Weights of a small transformer language model.
Architecture: LayerNorm before each block, learned positions, no biases in attention or MLP.
Training: 255M tokens, 3885 steps.
MLP neurons of a small language model. Each row is named by its layer, matrix (down: output weights) and neuron, and shows model dimensions 0-255. Each number is 128 + 32 x the weight over its row's rms, rounded and kept within 0 to 255. Numbers have three digits each.
After each neuron's rows, "fires before" lists the tokens most often just after its 100 highest values on Wikipedia text that the model never trained on.

L3.down1023:127145086161112122181138176098106137134105094084160122175148181170090106122185083101163111108187122192142160134128127097137197129171144123137106142116118159123122144194190111135131098142093110152176161082116125165147121132080096186114104141107181147107129123111101167101072143152095180115108154148087131118063128089147118120096159066051116070181107104155185145084121127128108160128139121097136138137177076164149131124095181132068138052146179111102129104182085174145126137067105101155093160120175142106142107102100063145123084078115144162161111116144128154055123119117128078140135118086179181086157221162160105080147130143125129126093131087066110104146133205109093173124110154100147162164108108147119170143142126108100137133120131093086088180162186104116133096145142130
fires before: " ", "\n", " was", " +"

L2.down725:100118129120108137077104160108114129090119099179116127057135090097126144116150058154121110124098075118124171188135121037100147126077143172134106159108096172105139111130098141095125175113145129101088189173121114175077154105095152107075164098126136123184133053126074138134126153168125145078135146164180153128112123159125145118099155090177142112081173130115182119078196103153145075134182081159144145104091154149131104119090186081067142115126167130118186115115176146108142129135126104125095155134150176152119117085113192133143116125211124087149176090129124140111190119107169155090127126212123198173122127101144079116090096179087135097096164097103137181116083107151162087101160185117100156072155086122087160094149125124177154154157123096114144151166118125163146090166116158
fires before: "\n", "ul", "ot"

L5.down358:173093117131192042092098117137117114133117188150098101146128153136128177123167144130085151087168154102105100135081120092159078164144125120121118163104098114067119078089128100120103144114070085098113146115120164172132190179104181215166159094109119174171164145163116095087075137153148087123162160119098174139171128090087122131095071083119126109147148142150117152096147143152136172194112215124124080162125115097154229121120139091120160163162109160099111092125149125126125176105154140118165099128096138111143191128121147158163140095052156145127094150179111097096058111111076143112175131152156073135166129060125079128160137129151163136132109119075156075080145091109144096140123123150144086198144102098128154139095132097119100150093149086119161146174156173121107179119123090
fires before: "er", "us", "or", "o"

L2.down453:091086120148132156091070101158064056139126070152179131086092109166127145129107160118088159136101114141191103120156196143139136163151053103149184106113145088156114111140162148121099103126171167082132143097156136104157074072104119119120119165133167095101151031157133172195109114134134115147124139171142142121149078113102129142154092140093079103188116099139179172138097120038145123117155134142179107114151150109111103134111131101131108065130159132146120120135106180155137165072083137085134161130135142096125201149085139156172153189144151063135133110146104158128124118077068136126132076162121163191114166176106112112108116108176174119132183118190107095146114114118133228096120127102137136098055090128122170160149125166103104117168187168067117116129117120118116166154150117
fires before: "rect", "ed", "e", "ff", "re", "vi"

L3.down172:122111124111095121116123126091116157157149075140146246131173115164131194155100135122179034137095157085138119076162134160176093097153099107127072124112142138124103132105133193092132094140213165110109167095139074084116169127136144144081118161113140109129129140130134072207139110126138111059154105110109109082131068080135087109154082182133157145112100131106097124075097115150110138120102188190091124104120088128145144156199171122130164116098113176107136109163136143164139155133077129182187111186130133052116142103161174113111088124096161170182149126108147118110216159089101126147149109167128144063123126113073153124146187177146119126135148121116150156104127136113087127117126170133101094134157052159107087159118131161159137120092140121086138081120122179133150177091122098
fires before: " |", "%", "°"

L3.down845:192112132117135130104104112151131158108114137120118133156140160174069186123136117110164129208156088133128118122197177060086130120144126164117124134099078055142127126139102148101126136172130131143080146192137103081181223178133101112109146134143162143077177121090128115173140117091086163088125167124092101138140083121122158198106058058166175121104147135127103182074140129136123107122142136122103123111148123080151169106139100143126147094124153070175124116104164064158118120134090174109142161160170110117169130175106099105107187047067136149106098134091088134149164075127067162098171117076162180076124130122106125172190166091130133111097079172136107133131136095114117134111127096172137129155116150169123113116161204091136115153178151169149131060110090106180120171137110100
fires before: " |", "\n", ";", ")", " season"

L2.down521:158137097140110108097121127082082117158141117101145147147174153144138078085163195110107076156143117121116066118105091099132139099093127159139146197165074117049112152147142176116070124107092126164191171129112102127149099131063110157157097143075136160114095114135113118176133158128106121154114193096137124172095102152153073199124151112110096115143124084123078106201141106136104106085143099116171182194116108129123109100103204106192169120106162067118151101162139132085113160133156114109079078101175173158121153127117119133129105090056113140139212182155151130072118143138077146120176131131196132073166154147197105101146158083147158113136155098137088106158100156140131120139103149109138078098143116077174153075156167159129093140108123103139113165166125174184154106141131073
fires before: "\n", " "

L3.down461:019106128167144138101107105094098141068075116115147163154088132143151123168132097111114108085105159116155149130115108145152110120139114104158112129149107099153126174104132135145174086131125116158103118153125173155140152094141110125070156134164137133152093167179161075131137130093156086145183152137045176106192148111093083111095111106138148146128102145143114138164131125135140096076095173181147136069153054113160163157123084112128121125097170156143104143099120126118092176126062131142110117103158106087180123082117184111135211197141201133180117111174119121130126092021105107095146126158086121191105148112162102165167168105142160077173137120130141142165100118109087167134047096125104105137048127139082139145082165125175112129141188159100162116185146156185089149113135157
fires before: " |", "%"

L2.down376:165116109166128169128144116083103087152098173082117130089100139143095131131115136115157136069163141148180082150171108147154102143220106104187124096121101156147143141121134120171149085083124097162196104103108125093136149176112117115207141160159111059191122088156096165117110081163108098086128119153135107138178182149093166181143142081129090093146130156144085155114157152045088132168176117100177107112135094171138118120119110056090135083129103173117134185092188137104159077154116220110184109155105060165102166072109082154164134123123111171097068107153112088138133167115132079122149057173135110121121144126108104124154137136087170173102104117096093142127194187127111180079154140130126066098091153121151096134123092128122140159112124173115101144118153129124152120114162114
fires before: "a", "o", "e", "u"

L3.down777:101121162158120138098123105154082168161233137128145113130160119112143089124143082139136178152205117135150061152127076088077176122165091124089145123124155120138141105105119115091151143129131136074139128141130120090153115091180185128055113118112171101178124113136123146154153107175135172134150156143107125138157159082171152166108200099135105099131125154163118097146153127127105179128118101134152134152163172101173130128130112103133112042064117133102125195103113104062108175180131109148056158126103191150074115192100137111133131119118072107189107093159107109169138172127075174100154090147116151135142063156127126171112108122159106123124112127169161105134089123061131061125075106155076090122138058162167142118103099153159156140154153133098155164174040112091153085172120087
fires before: ",", ")", "),", ".", " and", "–19"

L2.down783:145146148122159118129160132146159168123099135090126131096106120100111169117123077170135177166128134085129184141124121138218084103127157165111145094161230076149096120093137106108159067178109163108095109128078112112099169165130120136129107091081126097111141137129100166117063124155125134145108122182120153156148144122104162126119052072113128150100165137171135152061159126108087139146060166158071086129172140140121071163147098151088138083138072154138144135146081097124103195169114161137125182107127152109115144091150121204177104190145106168137127183093169146075138157109105151072092121110175184176100136101122094089106139192121094149096127095162092090149127061164117180070159102052138104139170079099144161110116117172119149123132109096130104117169175153085108137158123147
fires before: "\n", " "

L2.down957:174148112099154105109136214097039137135097179074144076188128122115114129113160140100128136168150137107135115146095091067084094137106105137168159175096139110162141088160126096178148151054129161107116119197101078151122102101122086136094170122186086117143136140121115127114181132079055123137099088145160169112197135122132115147121109147178152164077132154126143105106056131140113101134153176116128130147089077125138157162138145090080066135096101180109094103174207196128169164186105136175130129172107122193127079098105139101164159166184168110140121120139124085087126116103103063081165125130152098093193108171172102127123131119080147114117189112101131140107088132112069131148132168149113131109113121143122198109115170093134185126137128100147134093144142157153091116139171081
fires before: " |", "\n", " a"

L2.down719:128149145156135176140177108220115132155147102075123157093073104140186131114117103134159169130102067184223151130114098094153083106149184152099122117128177142142133112113153156139074123120084129109126127147086092127054070121135156162088107101075162090151122141129164173145132090143131106179079082132129073147093137092105123210102159166093111057082170147121126097157149123130116112142088110092083218128130113179162067109130140155101111118122121133171118208122150191153132123149137080166101178140132072193102163148150153087108134135168175136116168111159084091135136094135176108115138119086111164145107099155143086113152103127123144139136084167120099088129137089187140145097126102154110115151128065135109155101092102129136110081132077084100098209132155113116149171167118115
fires before: "et", "\n", "le", "os", "an", "u"

L3.down182:132118044054165173131087132145135060092143125157105094130114164088184111106119109130120178152127151137138096143144156103086101170092139157114134157091138133166165117131086165108096137102098132162155160120146101168120096176124107182147188132101093095178169135139098039156108130119067138061115126211081164117073153158116137136112108163154146072137102106071172104142094107138101158197082126096169171064145106178123124119110154127102128133094139146062079123061107090093103095115139129118170096148152152125130162125131103134133086143101152143185123108056156101135137113056131128073102084114166130162141107118097122146136183101173147163199140203138112139137151176166147122174124129145100156126095104157177110093138120156110103194105098175162151144204151124129119118108165113
fires before: "d", "u", "it", "un", "te"

L3.down840:097116101116161107088140113166088138094148140119119162100120053077165099147188110150120160168159108151120152098088149128115139165144128120131100058098158147165171158159117133182122149164133116119177095111083067148117111133146164164119101060077153125151149058118108089114143114156103144107089145147145118135109083132098138126111129131113137157100108142151106158121118129096174157175102122183137130159157066130152140107093126169143133134059120161096099066128157163074117147140198155168123103113184092187090066113147148115135124074166122088137059196139142141093139161129148169104083138143117200140172129088097114162093131127123147090090092123106064053114100189176046140087110087059204140155125141127128102150140159153204116131064152167158148170077147144136165153125130139
fires before: " 0", " 2", " 1", " 4", " the"

L5.down712:143134140184104140143090145113118080160166095109118136106111113096124185103172101096062093134163120156120132124126087152113221169190152228122080094132119132107066189168151124149110171132153151165045087111142183093114111147135164165112091200088128095144062150037151151113141135070137105168155195167142141119152123098142118129171121140142165127150144115140136119080111149133097114132099123084119135161129114166141126091110124150212138061109109150154101114137126132159125133120152142155141185096120150142142123115109096162148156080122170136099146131104114160132140146126121139103141119118147115091137123191124126173034163123096115154079131085108082100123132130133095176149161117069137106085122113114066111090072118129181126121151175094098142167120113113124175099036102216
fires before: " ", " |", " 1"

L3.down107:117174090139108089157122129094099052103148143128150153076110151172093172125174155122101125158127118242184144114149083148159095145103162097143118160149153127111110122167119166221064126117063152169124101081153203103165141121093166148127104151176140125195085143132155121170082144163113143136130125087150200149094136109145138105099107130108184180193122125101106105122125092108097147131049123117118117142058118118054169162117140083119146134094132103080134164127104092147067108137099095136164129140088125046117140103115120156209149117121101161091167109135157132083098108135075095148195123170151127182105130111127129131128138135172125095140148098120154118101174111126132094142109179100191079124101132173125086114071163072102157118098125193155152137108137157145135130092147126
fires before: "s", "o", "d"

L3.down972:132145150097147188127144120126120151099142104102192120120113115112104161112158094112072126142117103109128159090127085108120117143148155147135064170109085110160111076161193079106108158070119141163149105117181151076144144123142157117094173052162229149135146145103113111109146134133157053114135173173150165055121150092128170165111074133135164161086160128071123147178109095069099131126139149192090130127164131088145119167151139143171171106129149124168137113144112140225101126153116065121139141142107108126099180162138127158169095101107071120034082083076037101124111147185106109147126109138209119115088133143120126155100151109094135124162128174123093129126116097176105130117073124153087088170124134112147087159090146158120126121114127049155150154129149163179137147170146169
fires before: "|", "-", ":", "\n"

L5.down684:123107150164106169149093129129191115133165113100164094152102131144192120149131115130155086113098059115106166129153160190139084086130168100069142171154119102110116101193118105155109126092154057129133152120082146105103131078188137120116095144100102188142128121140091174157054117119100109136094197173130127127149118145152094161137147138135120119137156120212150127160113145099138140169088104086145161133138145115161111179097102115126121168070144088133181117156157168133126113120154080138107129161096156095100176120121117085087107134111194172087152104136181127172190077130136170083100135156091089134148079120079179143089139147089187086126122101194000125102100176096154050107157082122149137143132101146116090145092132159098154144123179110119143155114130085104127174099070147
fires before: " (", ")", " (1", "C", " "

L5.down948:115133186089161160203082125141148152143150116095118159106076122100101126106122153128112131106165119146160135096104133182129142133131107167131070141125127154074083124125147188125170116097144174130124122093085092112216181144109183099181177135131132145143128172131114159170175128096106121146165181158117133174077131105175119096086156098110170146173143180124114148156098157171150092125093106161133133127119134129131095125134094151121165141124089047127138125122139109117064218135129100104119172120150076159115154104136102143079013175092125152100109090125152100112145064101136127123147155134168130115113120160153173093122141106099108059094151135080095081159089175090142129123043120172173125102101106108169129150130124125134173117133146103080155100125113189183155109010153166
fires before: " |", "%", " a", " to", "ed", "y"

L3.down920:141194070121118138129090137088142152132112127135175115164106133149176070121144222117124106126139123129073154165181087078139089129131076118180114104124114134174100154088102188134156097097115103145140175178113112143120096118122114159083132110077112090128115157173128093127181063105119176107096116141143079084118136137124101115138118110101100122125125098101164132188066121181151094131100149090152161146199118079080106175098145095150139159153148126172153122140187133167194160143152108081161112147124204093140148121156172141115129161124169144123050106148112080088128122145128142148130112081126128120076078105081106153161117118148067144180115118042111122062137088077104130147118088181152192153141128221161146150107073104140133167159129107149183086159103158163114128085106122
fires before: "\n", "-", "---|---|---|---|", "ing"

L3.down552:164104127161179142105125128074177112094077124138143149085200111099125126139144125156168110109039094096108145113137115082139143085201100125131047131140139172184147187118171170210110149116131153084077118122081122158092154126126200116135110135158103061123161153190152156159112112128155176102149158156171099128148099153140124107198153139153121098106187167119149130129095117127086148093117115098115140126151107109132104098107082124113095097144066145079093084067094169115128154119144122166100108164194151110137131091165127135110150130142107117137114119188071141134101134159119077148105173120095132051217156099106177115121142123128147157190162111124129110123114166095163098133140110110085189180122127146173102147131121134128126065173091095105079079093166156172065128084162138
fires before: "\n", "T", "20", "|"

L5.down365:149083055146156129124135169121095116140161148077099159151133161100082105140155148176048109129078177101058146148172107203178121173164108181106155170111140120166172133116134098163124089160101122168144121109063174131140122105062113138103105141139186104117180153102138098142149087115182121162128131097155081167138151141122096168130139107079123086054140114106077114155134112176178154126158158135114112160101158120139130095114135141133142168129182115097152122134124163123132101100147186160151133124121053092175155104077141169139116134152191056110098114172123126107093122108112147196140144174097119128127147110129084106113074108167130119148139188161066068087168161108099099078113123087131194080080113143176082091083138131113160108160138127092103145088079134133149207158094139
fires before: " by", "ed", "re", "or", "la", "|"

L2.down894:081146087119124133117128151103118136129073091107108189136187149123116131113129135146163099182183098146084138181150149157097112092114114128143113202196155098106131093129141126113156069119110161118078086182154093164084087125076187165113116112150123123164174143146126104176144110096203110117174139135062122068125078047102157151089097074151085101127172099165127121161193198064131110182146128136156153165188129115117093107119179095148114136137212184121144185120095142086110176146057143146168124126125109123130170124165153138145167086097113170108089175084145119146130136120138172138089136098149100086127106143154122132129133106113159084069156062098097169188136159114065160113122118107093119071115126150112146103138114133131092140137114115123106113156077125157084137138202113
fires before: " |", "°", "-", "\n", "78"

L2.down516:126114185099112105130127155110107153129116156128140149117131132157091113109074101193177087065080126168114182124112123155148117127169081099159155093103083158153139177112107145121082167177138121156077116174159137155164094130107130055087145137112093174133117184189132109158084062034132137155030144120167136091136123098129084112163096103099116086139136174115163115131130117091133099141128174173142093093130114197150126163127136134157150154104081142170171132106102048176130173129114088109138201147136137072109099143097133125110126181143092103101081124181141153104081158139058115179150149159119117107097124024165131191077155160163132093139145168158162105151111106102143108107112135140119096187155142124087099148125141108105097167154134158109156206132154111141125151091129160
fires before: "|", "\n", "|---|---|"

L5.down96:109146124149136093134123133142141161086110094092112112150131117155145129136160110128164091124125177158108062121064149165154063134147128095153176125156088103180189111111111141147089123183172089132135095170112141146191170136110150126098108153131173092117111113074139135142153106144124103152158161113105068070086082081172124129144100135093132091045171114125124168148103162149103176161195096105130146097121158223202117142131122144147133101097126105087102141114132114127118147106140088196127111219162148171092147101116161109109182119111111099114112169123104132106157156199082126150151178125117130079093048160106127122132088124139037123125103090172150120180109084117125131199183129064114133173136093113134071106135077093119115108177159141120124182173156119113082162124115182
fires before: ",", ".", " and", ")", " to"

L2.down351:139067165112129158192073141135164122098158122138137118144074084123129140100136134181172077157154122127159092142165141160120087153072091163128162099126183144170090148141136156122141107179102179125135140084106149087104120112210134117098124200113103126137081104096098094104161105090110088162187071160140136129133127141106114086125128105176088086189109135149102130090173101129102135103178191103154072082134099128136157148093108104102209193124156129154162152078178095158126128153104101184187099117100185108163138158086149137116074117127140123146103098114076140131171116103112093109086051135189107153084143166090155177132125150101159129152147135206103124086129135097157131157120118131166144175072134105153150083133131165135138115107148115119157082098070081212118127124076075
fires before: " |", ";", "al", "R", "|"